MLP neurons of a small language model. Each row is named by its layer, matrix (gate and up: input weights) and neuron, and shows model dimensions 16-111. Each number is 500 + 40 x the weight over its row's rms, rounded and kept within 0 to 999. Numbers have three digits each. A neuron's up and down rows have the sign that makes its largest values positive.
A block is one neuron, or neurons of one layer that tend to fire together. After each block is what it responds to, as a language model described it from the Wikipedia text at the highest values.

L8.gate568:504506543488452524545515537467456507399506497433493475478558550476557492466479415522473523560493538558560493503548414422523516516504455497501504503473464476509507466453510502518535525475482460546483550517530462454514502507415510507518476533524483546564524478453469456555521434528439449533
L8.up568:428412624492501474515536434469456452515511498503497559472483492518492407447531559509492493466518463516483511436541494486519486552535479428518475502482538531511487484427476487523508477455549579454518472496480507424526519451553495479504463467485499474510561425504490501465552487444529492464
L8.gate834:508523542541530518461452492585502546502467481518530492492508497494536421561522480521513481448461549585484478524456495524505483549465471517482449478552518497423479564514491467517538509531468483563533532535495497455352445471503493444464484528509489462496493520452505589512527504532536406579
L8.up834:499463463557446527538466533481511567509421512528513523510510451438476600494510421519526539413589534501546488550502483491472541591448505478423515447491534551489433491513516483471494542453476545525537544467530528452518500506478489534478517512516512538520531454430521537522499510499541515510
Responds to: Born in biographies. Completion of "born" (b→orn) in "X was born" at the start of Early life sections, plus "Born:" in infoboxes; weakly, word-final pieces like -ing, -ate.

L8.gate587:509534523456503486517446520455502523507500504532485473524471520500482568511499445584555560428511514516454488493484505504475444534506530585509470521433509545456508552508571468473440532426528496536505518501613531572480496493506504476550471469507469539499453422510508512569550492523520482504
L8.up587:553490473500465578535503506468422435517546441468506508496547527512458492485521486484531538509508517551540533531491485569502416538472480491624532513498553468423503537526461481489552463597470535536527518513507540477499482508488479489571518482550527539552498471501453468466501471452514560482
L8.gate1002:577486491519513448522479420552497506452496559438537483528458484597578492449486484395534499535482490478548522509551564458398474441531539496539469464496533575514457424596470516473474546501492548520468496528542493456494561519512503474552477493508484507475505505509423503489494559538519480550
L8.up1002:491563506482537464527499465510476510505428564587434493385456476482510506556503484458555551594493490450522500447542522538488485379464439489489560549466547471417493447527455429475530457494470579471495516516518534476478401431557540460514505573502500588505491498460544464489410481519447538520
Responds to: Noun-forming word endings. Final subword pieces that complete a noun split across tokens, especially suffixes like -ation, -ival, -ence, -age, often before "of", as in oxid-ation, surv-ival, def-ence.

L7.gate154:545520550532494552543544469497532530525424468500426551494498516501488544519514533527502487609495505514488557512489518455511525398472425504469476498565470533449529491514515549425428435482465475485498450457524429425434398449495505518576537529426433473489539486449549495530562518503438498468
L7.up154:463451477519542399494531496496492478521588492489478431468559543555493538486523498449513573468448463492527568534500415518505519497459516481523490518476499485529441496463470575528536476439444603534479520516450510546533475521557470485462495410470428539508589511426505469464476537475443494490
L7.gate334:502565523528546468500521571534512519546516539471474500520483543467567416548543485368454538515477506518464540461459475534519501409459480457517512524439532524493428491471437508519522448517454487523569514494504530476495449509436526549535495460474445422509414474397532472505528526475526431526
L7.up334:472456507511502539434500556514484498518414591446564524466453476498492543511483555486462461542549506553488440498455553481433504492516493460505494448549486531430500518492509499533613527465448491497552495512533504445493610468455540470487483506490484434529539515571507471578528550498441529473
L7.gate407:524414520452507491540509450487544453522476481534468558487504584511535492495516492530488477487547494570510417508519472478543538502501490499505518498550484485450484482553441535522515509474444562523573506495555476534521527515484516525553512497517558540451492423506452505509569476533528463530
L7.up407:498458450495552457479536464483542449454570512525504509457509526417504478429559498498507539513557516532508524425493434586449522533487504494512523541517509506474516441569544435481551521504521452443495482436464511468518472467449500438545453526444517515488555486573586576524467487472570525536
L7.gate558:436485544587544466516477512552468502445499471506472491490478504518511424570549431498556562536493503553507503521534483558470474518459428491560509492561424504387532514435496511479501500550561507500513555509522520477513529539572509436516523513387443517531554449466478450506470514530455467519
L7.up558:514475422551568558511505525486527519534428484471504495547468501485554459430494540547511475480486476543456514502466498492550566561504585479493465567475521464445420513429551502487471458513500516502523466550464512513489517507521574487493502551496551459540508512551536509515494480512398520454
L7.gate576:540569492488484515574485514460465543504464576506491503501496504507506580455499515489457551462479509512510465454456384425467494464468495566393532554496483494495518494534463450579512470450530504568498460491524534480504520490466549439574500489495568555483530471455445497586517538446449478521
L7.up576:463544541547505502464488561440533561495536578512482496517501501527535495512522549459480607479506492502534564486526468516501507480437451496527509523486535533574555519458531498475508582561565485542555464543501482499486543437540497489484489537520496524573473416453474532451563503489463578527
L7.gate1156:492447502544507465461543487457503495487536496480462511583468531493511529515461523498499585553545466533477507503515463581464505495519468505481573522477477472479487485496561516482548518484543505491486521426533507478472524474559426607499537432515456429518422506506466596603490554509481491490
L7.up1156:482545467507493372504499548454533506490514547445511521500537532568507494478486428515469527425498588496508430520450535465486535457501460481419517520529575532489426478474559498533543529516519557463413486504495439471509512526435521493430500540499557464511557443540405529567478501439511479446
L7.gate1177:483487535470451500504452479439450453518547540478419523474571495515407466434493556441545481497535541459513423541517486552478531481526461474512520437529531545490478548497464481472486474457518528526510517463509407439492555557563473485478498464503483518528569516528541440505532525497517488625
L7.up1177:573502538462531458493470480489474464539501530430543541536438520487544476548464451541424470433488476521536499472429551534551493543477474396451501508464444500604521539493491519527538444490520478479495460517517506514512548506477501490493498500521549502563529416426508550530453546481464494464
L7.gate1304:449500461556565480530500426435461501525522464475444473497513470483511571455547441469416497483503447487487566502426542552529408458535453567423498399564535437496452519426439482512511507496522505532540419489480518465498543526482524510528450473475537530494495501481489537511413542537454435493
L7.up1304:457463564416506425575513501529521454438576491464541502482560534536510506507505511446435554506515443522461487456498483539570536490510508431470499552512486521591552454479431547430522565469516490489503500527503510441416454533492477472515456555447474571521514495528481416487460574452454494507
Responds to: Word completion in headings. Second piece of a word split into tokens, chiefly in wiki section headings (Bi-ography, H-istory, C-ast) and infobox labels (P-ubl-isher), also mid-prose pieces like collab-or-ation.

L11.gate602:574521481452547490522487474505507450505490427557479508528467556476509494482486586515514508489459580519507556428468434538477510434520505563491461558507499463518463511559461552511498519482500549493518481495504504488498506470500504496527498493408537576512503437486519413592423528542521431493
L11.up602:458480540431492514511477447481487494459453489469422569513442560514556527482517554524477505523513436492495541464494472528534404526500470567516522581465528503447473520623521482535457455478481475582478433484488484452465457508426456499491440470533508548390467494479468499496500489500509496483
L11.gate746:414492534529468471503463504428503532495520509533495521607482495524453549445409537496537500504518524577517574540427539499471454443493467515481495478495553486510529475524472559519540478447490454516470520504545463470519451487534521535522447469598490597542559505511469556526445473510432379538
L11.up746:477543483604454512559463511570522500451471559455417538507420440501529527507512495464454507472490491499508517528464461581511424490443502538523561516474527502565491533516498604581467508498467535470488553534519490561441476489508485512453424490564494535562489481473509496484472468427471477404
L11.gate988:485464545471503397453534475459488512509491481550463541553525450528493575480458540478582430524411505537542479503527522562539439453518494491457553487533494487426488566425448518423613549531552477523470521462532525485563504566431502472581471489452512481512559545499500482457460509520546427525
L11.up988:458486488509512487502541534532508428485468489525432520531572540511457554498520469461472497429448497597531515481542435539462554409462416582502477483443559543577531451498498540555480554491423607516547467539496475527523434505559525493513578550481525505562523431458536491571474473451492470495
L11.gate1213:539484504535471514598492611433497559569475567519460491478528438451529571494483509522499522539545523504488524486465528496490509477450513478535527510500499608499462502483545459492532531482484427476490415512501491513496534475419412386507348446531425504509578434525477463481475496480464498564
L11.up1213:470452451551440515534587519479456436492476517532566444413479453441444545480485435464517463476504475484533570432508440503524498505482530516560560514518567440497560484521473542535457445464467494503442394538449521506550474487485489473463472470430445543597498528528464486507478463446476487502
Responds to: Proper-noun word endings. Final subword pieces completing place names, years and fixed terms, e.g. Doh-a, Californ-ia, Mad-rid, United States, 1990s, closing year parentheses.

L8.gate609:459571587534519553485481501480504521577530463485489625500472464516593544463476468489528403513581532503554491523572480522539494463409495508507522483466484592519485482520490564524508490489445548509547448507507487511509458483413569520485449447462519574519487570515516535502447494549483478511
L8.up609:478491484503538420523490492494497640454462471440431462496509492491465485588451526574528546533425506540558481535492545530434526540440466456507547559543505490516543513572539464463525434514552489472530543503476459441479439458497506474523532433536543471549466489445444456419459520470496476547
L8.gate1288:474430552495559524541524459542508515478513466493487518530492468527589519497495511584565545505458491469513486514475503533483463481504498526500475467557534416466572509509470555516541468444469514551566518565548468444471423533540524485514469490450495458407489568529531496492393431574506455505
L8.up1288:525474504482482460505536499426579545491480531542533507560534426453468456458477518537501450525533443469487499460527523488493508512512450548537493495415524531506505509524493448428441503533471459497465507455477528511509459524525422519470504380591467539521506527494551508448434525510572471540
Responds to: Place-name word completions. Final subword piece that completes a split place name, such as Louis, Qatar, Bihar, Syria, or State in Arizona State, plus polit(ician) and le(ague).

L7.gate85:479524531506562477496451425443504470498459506476501433444462576471447546557451480448468524476459423539469547502428516592454473516463460548538514477517430601542429516475474509469519526447557479514463567496537497472512490486560492437597471504540522497475478430519432465512514450481480476509
L7.up85:425460508624532458497546470404460521513517475468530464493479492475441562406502543477509469509499512511499475509520538547549534479518497407505557453421581553517488477508467549494524505490564502483487537573460479505499477474471465556523583516509478509575523526552471465480530443467524471418
L7.gate141:472416495490509600519531477481505528518461435432432482511418544536521492475505470491544568538433524467488551509562456560513505457469477551532487532475498506458524454524530443439463515517499579569550478501508528592519484471435495490567489471584537467457512488444496466463444502556533461522
L7.up141:518455582532497426497518498491506460515452434501498529525419492538501487515483451528418459519457522566511480538510532517515497535513519536551522487494490450469511523512519506487518546563473465490474445566568496546495540483503502490570448486531504516548417499489535469471497468518423514478
L7.gate370:568492455485514525568509520437477500455465429484482575520491483424516401448505494501509449504506444475485550499509439488516437523464558496523485480466515468512475484542537475527459476498541448421513503581484466490514517482505461590511477505514493442545520527482514502539523515521532445518
L7.up370:540482431528504471512480619418476506536446509523540496479510483546475439481543498476562524517436513442454457543432469517433515504514486550443497511481507538551455473458515493432450477507486541469501508537499458424475502448433508505567585471448514520502466483506495423541494465514507479526
L7.gate383:492473522501549503526534425553452523511454466503482475495488514509601505488483538490480532430425441525544582477479501510442427498475548538491510469514526554483470476540482456499498541472561478485504518488512593515570490547542516567484449480466556548524499474471468444494474502474489441518
L7.up383:486480495491565391515526547481494572554527461537526387408449486509506434519485555503506528515556499479455519512470455524522480487480470494508465470450470508450500473529452433488475535438564530524515519509465520550507433517567510484507550453471484465508533487458538516545529483476443518594
L7.gate456:521557526463549527504523538389437551492475484442487467510518580435533453459524481530530608544506439593481502530484496504444530547487492537544479493512495581519494493492431498435449461534462486499437490526501519494495482440415438500512525507452537443475469491461483455518554563464492478492
L7.up456:506567555485542562488508480485510540488597436527495480501550470486575468492578462541484450524466548441498537459539468531502544485452478565518442433436549422512531519489502507495489494475465487436477500483473469479511542483559417536542482458506456547506583587593512444456489485547525509483
L7.gate678:519548487482506544537511544503416475498471447461549483554496462509576547490535465496497550487439497568480530533539473453461456427452491504557428501455500468493409464473449536535513486493565498522481418506479552492473467542517480507523464453480558573470515521528496478433446539524495476506
L7.up678:516520541595492479441480588466451486525508534524532537467478492423486490582504435512497470533472428487510556528560520485415491529576460560470450478451455543459472499489556543506518535506494549439450489566450485485460435445432489493530540516513435494479504453411537556479512423548538506559
L7.gate1264:546554538415457416559492484500524578527519512546481533551446529537542476518452433518512525559463438527554556498517510520482423488454547557470481478497500445472481541561464498501601542496492496498555508523527393481417524537523500533501454486531498485484480489508539477483514470509498415495
L7.up1264:515486451454478447445579568472450448452396468559510428537585516452501478532551481501450521525420531520523490505561465536494429477458496490453485460501435502522517508476481468468529453535527480500519508484374487465493484493505474482496492508485514435461579457495467468495451494451567491500
L7.gate1334:503502509436534547474524458462480522543537442547511481481437448520558535506624463557496532467458513474506593521507557518525502473435487535537432496472499542491482478516448504554560551460544477503477518485525498571490575443528519459579376524485545427452536484465502489477487544516562440521
L7.up1334:517523518414492474509507571454489478463535482576532548523546507432563445520477470543501588462464456533492566446490464532473481430527502490443492455410429488485473513550474559529499528488498446481488476499567422500508485406464558520599483418491548521577531490506560485458519528453519487447
Responds to: Word-final suffix pieces. Final subword pieces that complete a word split into several tokens, mostly noun suffixes like -ility, -ion, -ance (stab-ility, confess-ion, pop-ulation), often followed by "of".

L7.gate23:486524530518543482514489473501520497465465537478504469484498519462515483495486467519502441491509539544501534546474477549448473425515481570520538481560392477536491525531434506565547492545472469509524479491509455410426461484545474486506467550516533515495479477448528511513414446516492367570
L7.up23:508506571502436538581442453522514506479457419493445553496487509453570537500471494529524514537456512465511461450485544542486522443559590529522492559526530460489480454590512498524487486477483499491555527534554478491567489521525469574450477544449596539558497492451526555532465465580509481550
L7.gate89:479516450486564512537521474480515455575505452502478503502508480470509561493482474540478555462466499515426496492384513487498484457487510576572554447558474523492489485484499553431549544619508458473439578499447554449531447461513518507514458531507519547386512481485461471476441469495494459480
L7.up89:505439494535455545456453489555401472536485492465567533469581428441507423496500562522592492543543450505587556523441488502505512439454569422589506491471504523485516486474507492466447509433514501519528526536495600482482445509491467458488487489438491495493552581468497466548471496456540494498
L7.gate209:562508568451467517451497543475494486488493476515495462490473492470504503479402440526467514587555473554518544489508510426493469472422510505524507519514518514509482501511476547474515483442548476570533506509512448522514446524477560487475466488482607517495528522453501391520388509524485439491
L7.up209:517477484534504479539544478418460509567549464446527562449498466495451461564469504460449406491483453483484501579525539536451503506498555470494455463557436501507502467521511488498537508511442462494543452474509516514493452454543489468467479404503547507473528541393505516457471494569491440526
L7.gate801:548518435565557504454497436508383498495487492406512542496562448508490506496573496474536495422477473490477450539484474484453523467530461534553400566541497537485529468484420491516507479529596548469425527464403514444452473536510465500456460558502489499486506495415488491458475497494507454498
L7.up801:531472483537525493541505441478472542508511520459549494536478509500536528534541455596453423523446491491476549433521581454532509525457552456506536451499485453516486435477441546501520538577458473508489451537548528477507487491532489506497459479496511509417490516482499504492516559511482522437
L7.gate871:503508648520537448484526450441428489546468512416463456522487565443527576488489474537485425515481542473520494525537550462508527439447463554502491476503465516473566564542492493481513505506392462502566515436463514498526461507470480517488510563512583490486520514464490504537452457517607507489
L7.up871:473442461437498520537553486478491476545501463491434462477482506527508467443513530550483472499506562469485416518601514452514434511530435577567521488536563461521500523545500511519541516442464475515457550507635517487505540450418470526483457512503545464514534550504477488479531430477515525526
L7.gate1010:507500548541471449450550482561491495511441467435483512523514532507491488586541474539549459463413551524469447472537509516483547456457474488493478513556520479543578484517412480547567531546608456506503551483586484446450468506418472451533495519514437497462510533464503436472420502472514465537
L7.up1010:497519578483418430528510494420484521495506536504519487495440512538497570481500520540458516473467478508564389503514481518532549494414532477436548503555571503499508534478483518475488484523468497542489559507507528512483459547459471530471482487493500474473477554347448500548524481467552528495
L7.gate1153:564487465520454465389481483471461471451486470426574427538500506452532529466544512456571481540463454576425523451554484460456446520578530570534470484519487506469494488567515549458487522521522471548559523550450486499502415487499488475527409492513466428477507528572551500492483481568514451506
L7.up1153:513519469445465526493501489491489509571483521434539483474493535462533458503446542494459483552489436447591594584484487580525473510482528406544545525442455481455530499569490512514494608460510509561508519479499525577458540500530481529485529507479425475484570510530522496509492528512565493553
L7.gate1239:484455452520529518497501497470444528564492428498559552487491485453495492507444491537538479530551520496512538523525513525496480472465423491500592467530498468529434490471519499469548507489518433595516489511536455470487455537571487478486551543470509412510489535508518469540495534581534461588
L7.up1239:548537474461484489519541467447468479520501475509564474545487480494517468488456458454559510396461479580494543550542524491541453553455492568552468483603483447523439494501457511471416479498498476484475499464533501510485529506453488448538502512553478583546489458431429469520418516522493514438
Responds to: Place-name word endings. Final word-piece that completes a multi-token proper noun, mostly country or state names, e.g. Qat-ar, Kans-as, Pakist-an, Mex-ico.

L7.gate346:463464496444550451488525494452494545555563465504513530545444490540533578546478474562499425430531469523510534526508539474561440463500521518551495531467464456480479493504510570503488564572484559457488510569542488527437490458486472537536508505456495530467504479482517513507464501530551451436
L7.up346:531457531481492534447500537520556471557516528545508504462462468462481511516544529496538512490561504508522550479538436364464545387414524448488484520482472504560609538501538516473522506461466406534534528585559456466529458484498574564502516461512536523433560481501472483557499484467503483507
L7.gate374:504523576497558466545497544487531571463503516460455509545502507551555561449441502488524530459443544523554493475502506441491506458497491524529499553598432564466505516541475543516531534533502444483496547514576513419519442450477495486465497507532499495461511513406480518573400513491542435461
L7.up374:444529502467476501536529469512519494524434474461530578466454473537438539502452535518499489587526507556539532521500488456421510466422501576561417552563481489509561453496437518438517434452477488518480504538452511456403498479508440467495459425520565491462474551483475521491392438499415465550
L7.gate637:496447503455542537498540553552510538481549454439414535503480529522529493446561483498462458514483517488487499517565570501470491453446481493477433558501522514518537487492452484582505498475510475481470519559583586501438485459515487484486520502566455506560492467506483498557500524550530474489
L7.up637:508467521505540469493556429501489434530509473427547493522503513444424466479478511484480476494465471462568504546528542590461477435505533484554507480587569530521534411587544509473484525513466504516538509454480490480507454552515491557532437481459384561471491482446460507537562529439602458491
L7.gate761:486519512453543507504407500579446590530560567506453581515561479514476533503448525533595478513497545493500510457467444504450549436437442551540561551546449480491537479469467536518443513479513507505584513502487515417450457474468504552493518462434538528441538494447438506502443575470491475487
L7.up761:544486480503512446495520460511545475475548522426533512518498477526500548531441503449485589506443492528504542543491525532477575515432491465562562467524510540507504421487485566513478530501445425439483471521575487421498518533516472554509507497474521438494508496448488512527498529489443478494
L7.gate884:559479537512487455505525564475433583546437544447498513519462613504471549472427535528440500495491546562506517575473477466439507445514518541494490496514499522495534506451548551559513584504455510535442499553552510438510557479467526547478524495502443460474443542512536474481500460484524446519
L7.up884:526540493537521480534471500496516458494526530482487545572468420485483514427484501479527511458483443526559523501496539526474509486510454480487544535567577482531470477534535584511489507479527522521485484500519460499479400549457499543481487448516536540543519551473480559461499557508525458534
L7.gate1036:509452504443507492468507508482442521457473518461498577571446544429504459471518588515534489491520484559521508498558564450507475501420575536476494512561498492549481524477432493464575557526481463519488449485554489501526488442458496552476467437550517505373515530493458482495479502485515416514
L7.up1036:490533471468520552519537510494519436483442499474455485425539572424441568579419565539495603517467454457512482536473552470453526468465533507495456478506443479518526458513524575480422482478447460584492451444484445491447504488504447498492492501595473518525560471471481457489536483519524513447
L7.gate1037:473467471430581500453452472512522541524482509509475543453486528559525535489479555445490517522474487508499554454476464513429502434421448492493537478534467462504505477554437505434470505535467424495550472523488513479495492459502556416548508519545552549461536458511504471489484422496491446491
L7.up1037:504574523432501494500530525468492519529472452513576535467488505499460599536471439526449583481452536488524461562553466569508501436493508534520501539515517450406508435575499495528520488467432448479541527516511522513485524511512434582497510536515425521465465550510463477549506461491490529519
L7.gate1326:491483496446467465472469456485465452564493514547568540512479482534485543465479530452527491527470503465509527511499484544509482523473516493507541509527500526489455465474495460504457467550480507582525400415525468504431468481462502489506493487487554488470503484525468495525439506555539446524
L7.up1326:552525539458471549506533529472497467427448456535461503523473540491537456457511471470456525426476499499520470434588536508523499530493533442514492566508439497534507470487474538502551532552439476416471533559540440495543551475400510522562491500463503461517542551451582581449455498532519491472
Responds to: Country name endings. Final word piece completing a country or region name, often after a city in locations or sports results, such as Turk-ey, Denm-ark, Sloven-ia.